{"n_layer": 16, "d_model": 640, "norm_place": "pre", "attn_scale": 0.125, "bias": "none", "tie_embeddings": false, "lr": 0.013, "lr_mult_o": 4.0, "warmup_steps": 44, "decay_fraction": 0.588, "batch_tokens": 131072, "seq_len": 1024, "doc_mask": true}
MLP neurons of a small language model. Each row is named by its layer, matrix (gate and up: input weights) and neuron, and shows model dimensions 16-111. Each number is 200 + 40 x the weight over its row's rms, rounded and kept within 0 to 999. A neuron's up and down rows have the sign that makes its largest values positive.
A block is one neuron, or neurons of one layer that tend to fire together. After each block is what it responds to, as a language model described it from the Wikipedia text at the highest values.

L5.gate500,272,211,205,184,186,127,202,201,165,223,178,248,250,121,155,150,170,191,262,166,108,181,173,198,234,201,204,173,136,161,158,208,213,234,182,173,196,252,144,144,149,188,142,166,275,204,162,256,253,210,290,211,194,199,189,125,178,273,233,245,119,203,200,224,229,181,137,188,214,224,188,221,211,249,243,267,136,232,217,161,225,204,141,277,198,311,226,177,157,136,186,225,172,164,180,142
L5.up500,221,174,174,212,231,112,255,196,197,156,212,223,209,169,256,145,261,175,212,189,201,215,263,265,204,245,159,173,207,167,173,260,132,169,111,139,200,216,200,234,178,210,175,145,98,192,164,227,210,119,141,197,271,241,191,248,174,192,236,191,260,202,146,160,156,188,164,157,197,146,194,285,192,203,195,218,250,241,118,178,228,152,245,170,178,154,171,220,275,218,215,148,222,205,226,182
L5.gate602,209,218,282,194,203,206,293,171,159,215,215,188,244,129,234,225,168,204,197,263,184,162,218,207,212,194,244,195,137,141,157,228,176,215,172,198,183,204,230,174,206,189,176,134,228,246,231,292,186,264,186,244,198,255,209,176,291,230,223,143,201,249,248,285,252,155,250,201,190,269,198,177,122,176,242,202,164,199,164,280,176,246,147,227,216,188,214,167,187,183,207,267,202,158,208,176
L5.up602,106,184,232,187,214,240,257,235,213,150,197,205,153,209,201,225,207,179,234,160,212,257,192,203,142,167,160,187,196,199,181,184,152,172,277,258,224,223,217,147,228,167,226,175,184,206,216,241,190,277,265,196,249,167,214,225,213,105,206,193,183,163,209,263,227,167,138,203,225,184,273,231,142,119,226,118,168,164,241,121,140,226,156,139,201,158,176,198,199,280,138,263,186,181,137,201
Description: Column separators (| or ;) deep in sports standings rows, often just before goals-against, plus tokens inside fixed compounds like COVID-19, father-in-law, chief of staff.

L5.gate64,267,222,190,215,209,186,230,256,154,213,138,222,199,206,171,167,117,157,123,273,229,172,190,248,235,169,217,219,226,227,224,179,221,247,163,189,198,208,150,155,206,180,171,160,277,136,182,253,199,146,198,154,218,185,190,52,246,181,239,210,192,243,176,191,228,259,219,183,196,205,178,116,148,189,214,186,192,149,127,208,212,183,173,210,145,199,261,204,175,132,249,178,245,262,182,165
L5.up64,142,241,253,209,217,240,165,217,186,226,192,266,228,207,213,200,151,199,166,189,200,217,172,186,272,108,245,235,195,205,215,199,232,228,141,179,209,216,187,265,214,157,103,194,179,128,260,197,163,189,162,130,240,161,199,144,227,163,165,181,188,213,162,200,248,177,197,222,176,197,170,216,271,242,241,136,273,127,248,209,227,244,201,163,185,275,216,233,195,220,141,212,218,149,176,262
L5.gate753,242,251,165,142,233,169,106,163,208,176,250,158,169,136,224,227,152,152,224,202,224,170,155,271,194,195,181,198,252,225,217,195,171,209,174,210,142,247,172,214,166,178,191,135,159,169,173,183,205,147,176,192,228,167,190,190,247,219,219,220,259,179,179,201,243,192,187,184,169,175,238,269,277,234,204,208,228,244,218,195,237,130,238,249,224,170,180,256,261,154,304,159,99,225,225,190
L5.up753,176,169,152,148,171,232,165,177,229,196,202,200,233,109,274,172,186,210,181,218,157,152,169,233,177,276,216,133,182,211,160,193,197,209,147,248,203,169,167,250,208,169,181,165,233,169,207,244,268,224,232,168,271,209,238,137,158,182,193,207,237,231,77,177,180,159,217,211,257,223,282,267,142,264,226,140,218,152,248,211,224,236,187,198,196,214,195,251,170,205,178,153,210,239,96,198
Description: First fragment of a longer word or hyphenated compound, mostly prefixes like super, inter, non: superficial, interwar, two-member, non-profit.

L8.gate117,203,191,160,217,255,183,217,166,208,241,178,195,217,178,124,205,181,167,193,204,159,185,146,136,260,288,252,131,190,191,201,242,145,260,176,214,148,208,264,257,231,251,182,216,164,171,146,168,160,213,229,179,258,179,150,216,181,173,148,185,222,246,204,155,244,225,274,174,171,230,176,148,210,214,200,234,161,256,195,133,182,200,212,171,239,226,203,169,224,211,255,223,175,151,204,151
L8.up117,171,248,205,187,232,207,49,137,158,242,220,192,260,211,217,206,227,168,295,151,190,162,266,206,194,257,175,161,186,182,185,201,184,215,184,279,204,212,171,192,224,190,169,145,219,268,175,191,222,186,245,210,135,138,187,157,205,186,155,181,218,187,165,241,196,202,192,168,239,182,207,263,211,191,202,229,230,188,221,173,186,185,135,196,200,197,193,182,215,120,240,199,206,199,227,144
L8.gate485,200,187,212,202,222,205,217,190,221,196,220,202,206,222,238,148,229,245,307,261,221,191,216,166,183,217,215,216,167,202,248,201,155,187,205,273,168,163,162,193,137,236,223,231,136,113,243,225,198,246,190,170,139,230,184,158,176,176,174,197,179,170,183,198,216,208,248,206,83,206,152,198,162,149,199,146,215,175,150,179,192,133,259,182,250,251,206,240,270,153,140,224,180,214,209,278
L8.up485,175,205,185,178,118,202,178,265,215,203,174,166,192,80,227,291,188,229,227,161,175,192,195,187,163,211,183,141,192,184,180,262,204,144,180,226,205,194,170,225,181,224,206,171,139,194,263,166,230,235,178,217,256,247,185,142,187,274,214,133,174,190,128,225,177,192,261,257,181,173,185,248,198,183,190,173,168,188,166,153,187,194,172,157,226,210,104,260,218,172,188,222,221,162,235,183
L8.gate598,184,148,232,239,218,195,99,146,178,185,205,221,208,206,218,146,224,197,294,202,269,174,236,232,154,179,202,197,192,268,224,162,224,195,152,214,218,222,194,260,208,153,185,125,224,280,270,153,179,217,179,210,115,254,137,194,226,166,282,183,189,152,215,181,190,266,93,145,197,167,132,161,198,170,213,238,178,225,247,173,253,189,245,246,158,146,153,211,153,169,215,184,180,208,215,199
L8.up598,339,208,200,240,187,147,209,239,196,161,168,179,221,215,158,172,184,274,256,212,229,176,191,218,267,184,260,206,249,194,200,232,241,233,212,209,184,238,241,196,178,140,135,199,204,226,229,230,215,244,150,205,168,209,231,222,254,217,222,171,247,160,188,182,266,204,210,220,181,211,156,145,173,194,202,205,171,213,170,194,213,209,198,197,147,221,189,124,214,205,216,215,171,151,169,171
L8.gate788,212,186,256,179,204,286,222,200,227,225,232,204,172,230,189,202,263,138,158,266,186,182,177,234,228,205,216,186,261,225,209,130,153,146,262,179,155,179,232,214,183,211,185,233,243,218,168,190,150,189,196,180,143,217,180,241,203,175,138,180,235,258,243,162,188,197,146,147,230,216,193,227,145,151,197,232,158,149,202,165,206,189,211,202,225,179,161,294,258,251,162,200,172,152,191,218
L8.up788,222,224,116,151,217,293,271,176,275,229,258,226,227,231,211,136,160,173,182,151,259,230,236,147,123,227,193,217,174,222,240,212,200,194,142,177,181,195,296,210,224,257,168,193,223,239,146,232,206,226,166,208,197,148,217,141,212,233,230,227,172,239,150,217,212,198,232,186,224,247,159,171,226,219,190,135,277,206,194,143,236,263,158,213,166,218,190,176,148,277,172,162,168,190,132,175
L8.gate800,190,238,206,129,254,209,244,234,190,226,200,173,150,157,163,153,200,255,121,194,234,219,228,165,226,213,208,249,264,172,222,188,237,186,178,139,214,147,214,167,128,191,204,245,176,171,190,194,230,232,172,243,225,221,130,192,189,162,273,173,183,195,243,282,163,196,200,206,202,251,204,209,174,177,215,200,236,221,146,202,229,157,208,191,273,240,254,170,266,235,214,215,201,144,221,188
L8.up800,190,139,230,152,230,201,222,275,237,241,233,199,212,184,165,194,149,238,172,155,202,162,265,225,249,170,204,175,229,229,171,146,172,200,170,174,219,130,238,234,204,241,168,191,163,246,173,185,184,189,179,227,178,140,198,173,178,197,210,197,183,278,186,233,179,243,143,291,298,245,179,134,180,202,145,184,218,175,148,210,268,97,179,154,190,204,236,197,237,191,188,202,156,176,200,165
L8.gate886,236,161,206,178,237,144,206,242,152,210,187,142,188,135,197,212,156,176,252,120,172,168,131,193,223,254,194,240,247,160,233,242,198,176,232,151,186,195,194,210,204,139,195,222,114,195,113,221,242,213,204,238,194,136,193,214,130,198,254,277,212,184,198,219,157,181,176,188,268,219,202,164,170,186,69,154,176,211,153,226,300,290,210,260,301,202,163,186,133,207,241,136,161,187,111,211
L8.up886,183,174,190,180,231,169,214,180,285,192,201,183,256,190,213,247,130,108,255,196,163,232,214,216,213,243,213,199,222,191,260,259,178,245,194,54,214,211,245,223,286,254,188,165,215,275,145,240,149,227,213,238,213,187,200,243,233,188,223,271,208,194,213,232,190,248,200,202,200,251,195,199,213,136,141,210,185,231,191,152,268,201,251,207,336,180,127,164,210,121,318,183,231,184,184,238
L8.gate1092,239,230,235,189,193,185,230,124,238,128,210,123,124,154,248,200,249,208,246,218,188,146,170,154,92,247,216,182,188,250,168,182,185,203,186,238,269,222,226,226,215,186,172,249,109,180,212,158,208,132,170,238,191,185,160,240,197,209,248,178,294,166,178,186,257,237,189,226,188,191,269,180,171,118,127,269,272,156,203,177,182,210,188,204,152,234,255,122,210,166,173,161,266,181,147,298
L8.up1092,159,238,240,212,196,274,264,257,207,236,250,155,245,158,294,194,248,181,138,188,75,200,195,222,135,201,193,272,197,200,216,219,171,72,191,175,228,181,186,236,199,155,184,225,165,191,188,214,141,197,193,120,227,217,136,200,143,144,230,234,212,170,184,175,174,279,220,232,193,199,243,216,186,180,178,247,151,184,254,186,249,119,183,211,183,199,164,131,251,202,203,238,243,219,251,252
L8.gate1182,223,147,166,235,155,226,185,219,264,210,184,236,277,186,267,192,214,187,289,235,223,176,202,214,171,221,245,135,234,230,136,290,232,161,179,223,238,292,209,233,213,180,155,182,169,130,234,174,167,210,169,206,232,187,183,158,261,216,137,241,259,216,174,150,195,100,208,229,153,209,119,236,256,207,213,259,193,271,225,135,145,228,217,239,219,214,194,218,243,152,167,95,163,198,191,168
L8.up1182,233,236,157,282,218,101,227,180,205,190,288,299,209,163,227,149,230,196,228,162,182,193,144,234,259,214,222,174,129,261,176,184,187,245,189,231,177,147,202,239,130,243,117,198,161,238,208,180,189,180,167,206,174,200,169,203,186,180,153,171,225,155,224,225,247,142,136,210,215,191,246,186,221,197,204,183,205,266,150,213,158,98,267,151,211,228,257,215,189,170,226,170,137,227,206,209
Description: Middle words of fixed phrases like as well as, as far from, as many as; also interior pieces and al-/el- hyphens in foreign names (Olomouc, Fes el-Bali).

L4.gate769,150,247,161,173,224,171,260,198,232,210,213,170,207,254,304,255,100,296,193,206,231,187,146,220,176,263,183,255,253,259,131,160,174,260,129,207,220,212,199,227,132,211,178,157,133,241,183,127,163,256,217,130,164,198,178,199,218,188,224,185,202,196,196,238,240,209,153,210,202,169,256,271,204,144,165,216,199,209,216,280,133,150,248,212,172,168,187,230,156,160,200,211,190,275,206,178
L4.up769,160,181,194,153,160,206,148,242,199,176,148,237,190,187,257,148,147,153,205,200,262,302,190,156,130,161,229,215,233,243,129,169,192,229,198,204,135,184,216,211,185,195,186,159,103,269,195,147,208,185,265,130,252,211,120,160,162,187,188,182,244,243,221,227,125,164,248,201,195,161,214,191,190,206,230,223,175,149,133,234,163,149,207,230,212,196,164,208,238,234,183,198,202,290,161,146
L4.gate901,187,208,175,222,255,131,142,149,206,140,124,190,158,221,203,221,227,164,177,205,308,196,162,136,161,196,204,161,146,214,182,249,215,144,189,235,291,178,104,171,137,174,207,224,274,203,182,202,164,266,285,142,227,225,238,229,224,183,197,225,178,276,244,196,164,200,198,214,242,243,197,146,130,189,133,225,185,198,175,181,188,213,197,233,178,198,147,173,167,172,197,172,226,197,160,223
L4.up901,224,207,200,247,168,174,164,203,155,193,167,196,200,212,248,217,176,280,226,132,256,273,152,207,121,179,249,210,185,219,206,222,117,106,144,257,285,259,132,147,200,250,223,134,241,205,184,210,191,214,203,157,177,123,250,198,162,258,251,178,173,267,277,162,152,173,237,224,281,140,222,238,181,197,134,265,219,197,179,176,202,218,175,256,206,141,131,236,229,113,176,202,200,255,176,216
L4.gate981,206,174,175,177,224,215,185,196,198,190,145,210,191,248,216,147,172,88,238,261,141,125,182,215,195,226,270,195,229,238,220,207,159,188,212,162,215,176,173,130,168,245,273,203,243,173,165,307,215,164,261,205,237,256,113,220,153,246,162,137,194,217,247,280,245,180,169,184,189,271,271,199,225,198,183,214,194,156,187,183,222,225,180,241,198,252,197,230,210,256,135,260,192,196,227,197
L4.up981,214,252,191,208,217,201,233,190,195,203,204,227,137,173,147,179,171,139,134,164,155,160,220,192,196,251,260,137,236,194,256,205,262,224,217,227,144,206,164,208,200,165,261,153,190,169,176,337,176,156,293,204,211,218,110,195,104,156,220,150,176,233,197,257,179,147,181,223,213,216,253,228,159,104,222,238,219,169,280,130,168,162,190,177,172,191,196,222,189,185,181,285,101,183,183,176
L4.gate1109,175,119,237,133,203,195,225,133,88,180,205,215,104,149,223,110,179,169,230,183,182,106,173,163,252,179,203,172,227,175,197,215,241,289,189,210,234,172,209,220,219,223,158,257,193,129,133,193,228,205,199,274,197,167,224,245,184,175,155,226,148,194,216,266,148,191,243,87,209,255,189,170,139,262,176,182,172,149,181,103,185,229,175,187,184,185,144,199,215,226,251,201,199,199,129,242
L4.up1109,233,118,233,185,203,260,208,152,155,160,229,200,150,248,117,174,234,213,253,167,168,176,153,200,217,195,216,144,208,181,161,214,193,136,221,203,244,211,218,126,217,249,190,232,191,224,178,213,115,229,194,247,189,137,201,162,97,136,157,207,191,218,167,216,224,260,160,259,244,219,196,191,162,190,270,266,187,241,214,185,176,198,99,202,195,235,171,164,232,241,243,234,208,142,126,183
Description: Hyphen after Al/al in Arabic names and clubs (Al-Raed, al-Aziz), French d' apostrophes, plus weaker prepositions like of, with, by.

L4.gate754,207,199,191,178,159,287,123,167,219,273,166,200,256,255,219,176,204,195,218,229,200,146,193,200,205,189,189,195,182,155,164,191,180,250,190,211,304,172,166,199,225,209,203,203,201,228,180,290,202,253,195,211,192,237,226,240,193,219,194,147,123,200,266,246,198,160,143,169,199,186,183,225,227,183,191,189,202,205,211,237,230,154,195,170,103,215,175,186,213,277,216,207,204,218,259,84
L4.up754,193,259,200,246,231,196,150,184,221,281,181,124,207,173,160,242,210,211,245,203,201,145,219,205,167,120,132,160,198,248,190,244,259,159,144,170,243,209,242,227,179,192,155,195,229,203,235,205,177,206,155,159,212,219,156,226,194,228,249,190,179,212,184,230,147,187,161,172,128,190,163,221,240,188,252,214,267,190,200,143,176,124,234,186,214,214,273,176,196,189,187,217,215,195,225,127
L4.gate816,199,254,169,159,222,249,153,184,145,219,208,126,189,164,73,201,205,203,253,243,248,267,294,221,228,152,219,266,195,166,231,156,239,200,224,177,156,146,242,195,201,164,186,154,184,153,190,161,244,183,162,244,200,222,222,168,255,132,251,192,274,192,247,167,150,275,219,281,235,151,197,211,159,145,219,227,205,200,157,226,225,208,168,127,208,164,279,227,209,205,130,271,152,173,253,228
L4.up816,189,260,198,197,188,220,184,166,161,211,217,231,212,165,89,158,206,199,218,236,209,198,252,313,130,174,213,226,127,128,218,156,143,226,197,215,202,248,177,194,212,124,212,231,222,128,165,272,217,175,230,279,194,221,261,168,169,193,257,193,266,225,246,190,197,123,203,212,196,220,188,213,176,174,196,215,269,134,195,238,202,181,207,211,256,286,194,154,266,203,124,217,200,183,180,182
L4.gate1080,223,118,203,217,242,227,173,246,206,164,230,219,155,186,230,91,259,251,115,222,109,236,312,220,216,268,189,196,154,194,168,200,214,220,248,177,159,161,215,258,170,174,258,202,231,189,243,230,216,156,311,188,173,237,161,42,160,175,195,223,273,179,152,237,203,290,214,181,206,182,208,182,205,190,183,201,303,171,166,140,188,207,230,215,211,216,185,190,314,213,286,126,161,122,189,176
L4.up1080,185,167,190,166,180,167,185,227,85,183,209,209,220,238,148,115,211,283,199,153,231,194,240,164,243,210,261,217,186,201,178,188,239,200,168,179,178,234,207,245,198,191,256,261,209,200,194,190,208,184,241,199,216,265,249,116,163,113,158,179,163,228,193,186,210,166,178,177,188,206,172,185,232,233,200,176,184,142,165,183,220,232,214,238,216,189,204,269,312,244,173,189,317,150,120,190
L4.gate1269,218,161,198,174,210,227,82,171,181,195,258,150,183,81,169,196,248,167,275,231,201,185,173,226,179,142,281,194,246,185,165,192,213,167,244,216,248,232,259,232,179,211,172,169,173,230,233,223,196,165,237,230,272,168,197,284,212,114,176,152,194,206,218,212,206,201,199,207,164,243,161,188,191,208,128,168,141,202,217,160,231,192,128,291,147,195,183,201,200,107,166,160,191,172,225,220
L4.up1269,210,177,135,177,182,240,211,216,216,121,186,254,237,180,191,142,184,174,225,138,216,137,182,290,216,209,224,148,116,174,257,128,260,207,199,139,123,160,197,177,153,137,221,115,260,195,233,223,219,149,129,206,228,161,169,192,229,154,133,192,186,228,208,198,152,253,122,131,222,243,186,155,194,222,221,199,206,222,240,192,240,215,251,219,188,187,170,177,201,205,201,231,230,236,177,148
Description: First sub-word piece of a longer word, most often the prefix "in" as in in|effective, in|tracellular, in|fants; also dub|ious, frac|tured, le|ukemia.

L8.gate79,202,189,256,202,115,162,202,196,196,122,237,207,204,102,197,224,198,263,207,210,194,166,278,202,183,233,191,209,181,173,189,211,251,119,313,194,178,206,213,234,180,276,52,200,227,98,270,248,145,177,270,231,205,115,181,202,229,158,212,186,230,179,160,233,186,155,214,203,248,187,190,213,216,213,186,215,161,224,205,233,204,197,156,215,234,222,114,201,190,211,226,200,239,159,182,297
L8.up79,208,181,180,259,219,196,155,193,156,224,107,200,147,223,235,194,257,226,246,256,276,233,202,267,112,246,172,210,283,190,275,132,218,199,139,119,191,204,159,190,198,197,224,175,249,215,231,254,287,242,186,267,287,163,222,142,224,225,196,254,228,156,212,295,158,222,255,206,191,210,235,171,148,252,249,210,209,249,285,168,173,220,221,196,146,152,181,193,137,210,238,159,207,215,259,231
L8.gate340,312,214,198,94,254,193,174,165,217,183,229,152,187,174,248,237,229,189,263,124,177,165,196,202,205,205,170,207,179,189,188,129,189,234,218,214,185,197,212,266,128,201,151,222,139,210,198,211,161,148,215,244,221,220,138,174,208,174,149,206,225,192,160,168,222,113,278,183,222,172,154,222,215,183,225,188,200,166,228,202,217,232,187,211,156,174,241,227,241,154,174,153,201,261,162,212
L8.up340,217,126,223,216,228,135,140,198,183,172,294,246,205,148,221,237,205,154,211,231,191,161,249,166,214,192,132,196,252,269,188,206,151,189,178,223,153,228,229,204,188,278,240,200,175,244,138,263,236,238,274,173,128,197,231,259,177,208,201,196,208,143,187,227,233,281,247,190,201,146,199,241,245,228,249,129,227,125,167,147,158,175,224,229,169,218,239,206,176,222,259,255,157,228,137,252
L8.gate488,219,202,169,245,152,229,189,206,178,181,137,334,218,252,230,254,195,183,149,181,176,208,131,208,232,127,174,232,170,249,227,167,249,153,236,234,235,164,108,266,139,240,259,169,180,242,230,258,212,138,342,182,134,254,169,234,96,151,102,136,231,195,262,203,210,234,194,225,213,105,197,120,160,184,178,213,160,217,201,151,187,243,247,213,125,191,210,230,179,143,180,239,178,303,112,252
L8.up488,129,185,259,200,279,163,131,176,158,203,216,183,242,233,202,202,225,206,238,268,209,216,253,175,109,146,247,167,222,188,208,122,182,205,245,173,188,212,83,213,214,176,170,223,194,263,285,233,186,104,256,226,160,173,226,180,250,207,172,293,239,190,267,160,144,232,263,180,162,186,197,162,201,207,188,206,162,209,188,191,179,89,182,169,169,187,228,228,152,179,192,192,170,194,231,225
L8.gate757,231,191,145,240,219,197,159,245,189,245,191,268,305,245,172,239,204,285,172,157,202,245,228,136,205,295,237,213,174,180,199,267,164,187,199,200,191,206,226,195,294,214,187,219,198,219,151,233,136,295,173,205,163,223,164,190,177,157,240,206,204,207,148,162,275,319,232,168,232,226,184,214,175,168,163,181,238,144,209,137,198,101,197,149,274,147,166,172,223,151,181,221,171,208,196,173
L8.up757,275,223,227,233,149,196,218,175,198,255,171,258,183,239,273,201,205,220,215,146,218,122,248,207,228,194,177,168,129,212,203,186,171,134,221,237,197,258,240,282,160,210,168,217,180,165,184,209,223,158,270,218,241,190,218,172,185,131,168,289,191,204,244,151,175,312,207,151,221,252,95,53,203,235,237,135,227,239,240,251,205,185,198,176,213,242,201,240,183,182,171,200,194,162,224,235
L8.gate769,213,168,157,198,254,259,181,235,174,188,200,222,207,235,208,159,201,177,131,202,255,163,258,225,215,270,140,197,229,230,215,126,259,162,119,245,248,135,128,199,280,216,160,179,183,219,265,166,182,220,232,226,156,222,212,222,202,265,179,193,181,152,190,179,191,232,95,215,227,176,202,144,216,198,266,188,217,190,244,108,200,169,263,257,203,146,221,192,198,147,213,157,120,192,234,192
L8.up769,190,137,192,209,226,252,130,206,157,238,255,249,167,220,248,207,176,217,221,212,195,160,193,232,190,237,154,221,210,206,293,187,220,145,168,237,243,203,139,183,226,195,183,183,176,227,224,159,171,177,127,154,192,251,229,143,206,252,171,255,215,216,150,329,181,251,95,218,187,239,191,160,166,207,212,241,174,135,213,171,213,159,168,228,204,149,244,125,187,163,287,189,223,236,142,183
L8.gate891,160,269,120,230,225,145,227,147,221,152,202,178,189,147,167,187,188,246,267,163,162,164,151,189,176,163,140,201,208,151,154,159,282,150,230,210,112,252,216,199,206,201,134,150,208,200,267,246,231,147,236,247,207,236,192,157,121,268,154,166,165,216,247,196,209,180,169,306,219,223,268,151,198,175,143,252,237,211,185,175,199,157,188,221,163,146,196,205,201,166,163,185,261,243,257,217
L8.up891,226,190,243,189,196,166,189,184,135,225,219,184,190,177,238,207,218,156,198,178,187,134,198,192,181,220,243,166,222,282,126,181,194,154,136,221,241,251,221,195,158,148,216,197,156,200,249,154,138,186,129,178,223,232,272,196,149,236,162,232,187,223,100,225,225,206,205,159,206,262,105,275,246,220,173,171,228,134,182,187,213,152,202,258,188,169,239,217,168,198,247,201,232,219,178,241
L8.gate900,195,202,197,186,178,195,166,112,144,292,204,179,233,182,230,179,181,139,204,225,199,182,217,107,274,160,219,187,167,211,226,132,151,183,223,152,207,205,251,139,207,248,204,157,242,181,203,235,172,219,258,187,231,239,235,177,179,236,204,227,239,271,176,192,197,225,224,204,167,292,203,125,192,196,223,225,178,243,178,154,209,152,295,247,195,190,179,267,214,235,227,149,134,186,167,294
L8.up900,183,202,250,208,224,286,232,206,264,173,233,165,160,147,225,216,263,215,196,231,150,173,140,228,268,195,187,119,195,212,245,147,222,140,220,220,196,202,172,206,146,210,194,225,244,198,218,210,151,166,204,195,182,200,175,204,209,218,146,223,220,192,205,218,220,221,158,227,167,192,96,213,183,157,191,186,298,205,243,209,247,169,243,206,175,252,165,233,197,177,218,150,260,166,194,152
L8.gate941,223,184,174,217,195,253,247,213,149,148,169,243,252,253,179,242,203,166,241,244,210,159,272,181,226,209,216,150,240,271,145,256,175,139,193,235,189,211,202,121,276,156,188,214,247,157,350,145,151,144,192,157,195,232,223,213,188,186,146,213,195,202,227,178,259,192,142,253,306,232,170,281,194,207,154,167,258,237,203,148,206,217,218,208,187,219,132,192,206,208,150,113,159,183,208,237
L8.up941,185,163,182,100,169,267,205,200,233,279,167,243,201,241,198,239,192,206,273,237,251,196,140,199,259,167,190,252,218,242,151,215,165,148,263,139,181,222,145,155,185,191,239,116,204,242,174,184,188,184,177,223,258,200,185,169,196,199,167,206,151,140,169,265,233,252,220,204,209,179,169,190,163,251,276,188,156,243,173,181,227,206,189,159,176,185,172,128,268,215,199,243,153,192,117,182
Description: Hyphens and prefixes that begin compound words, such as inter-Arab, cross-coupling, full-time and multiplayer/multibeam, plus pipe separators between table column headers like W | D.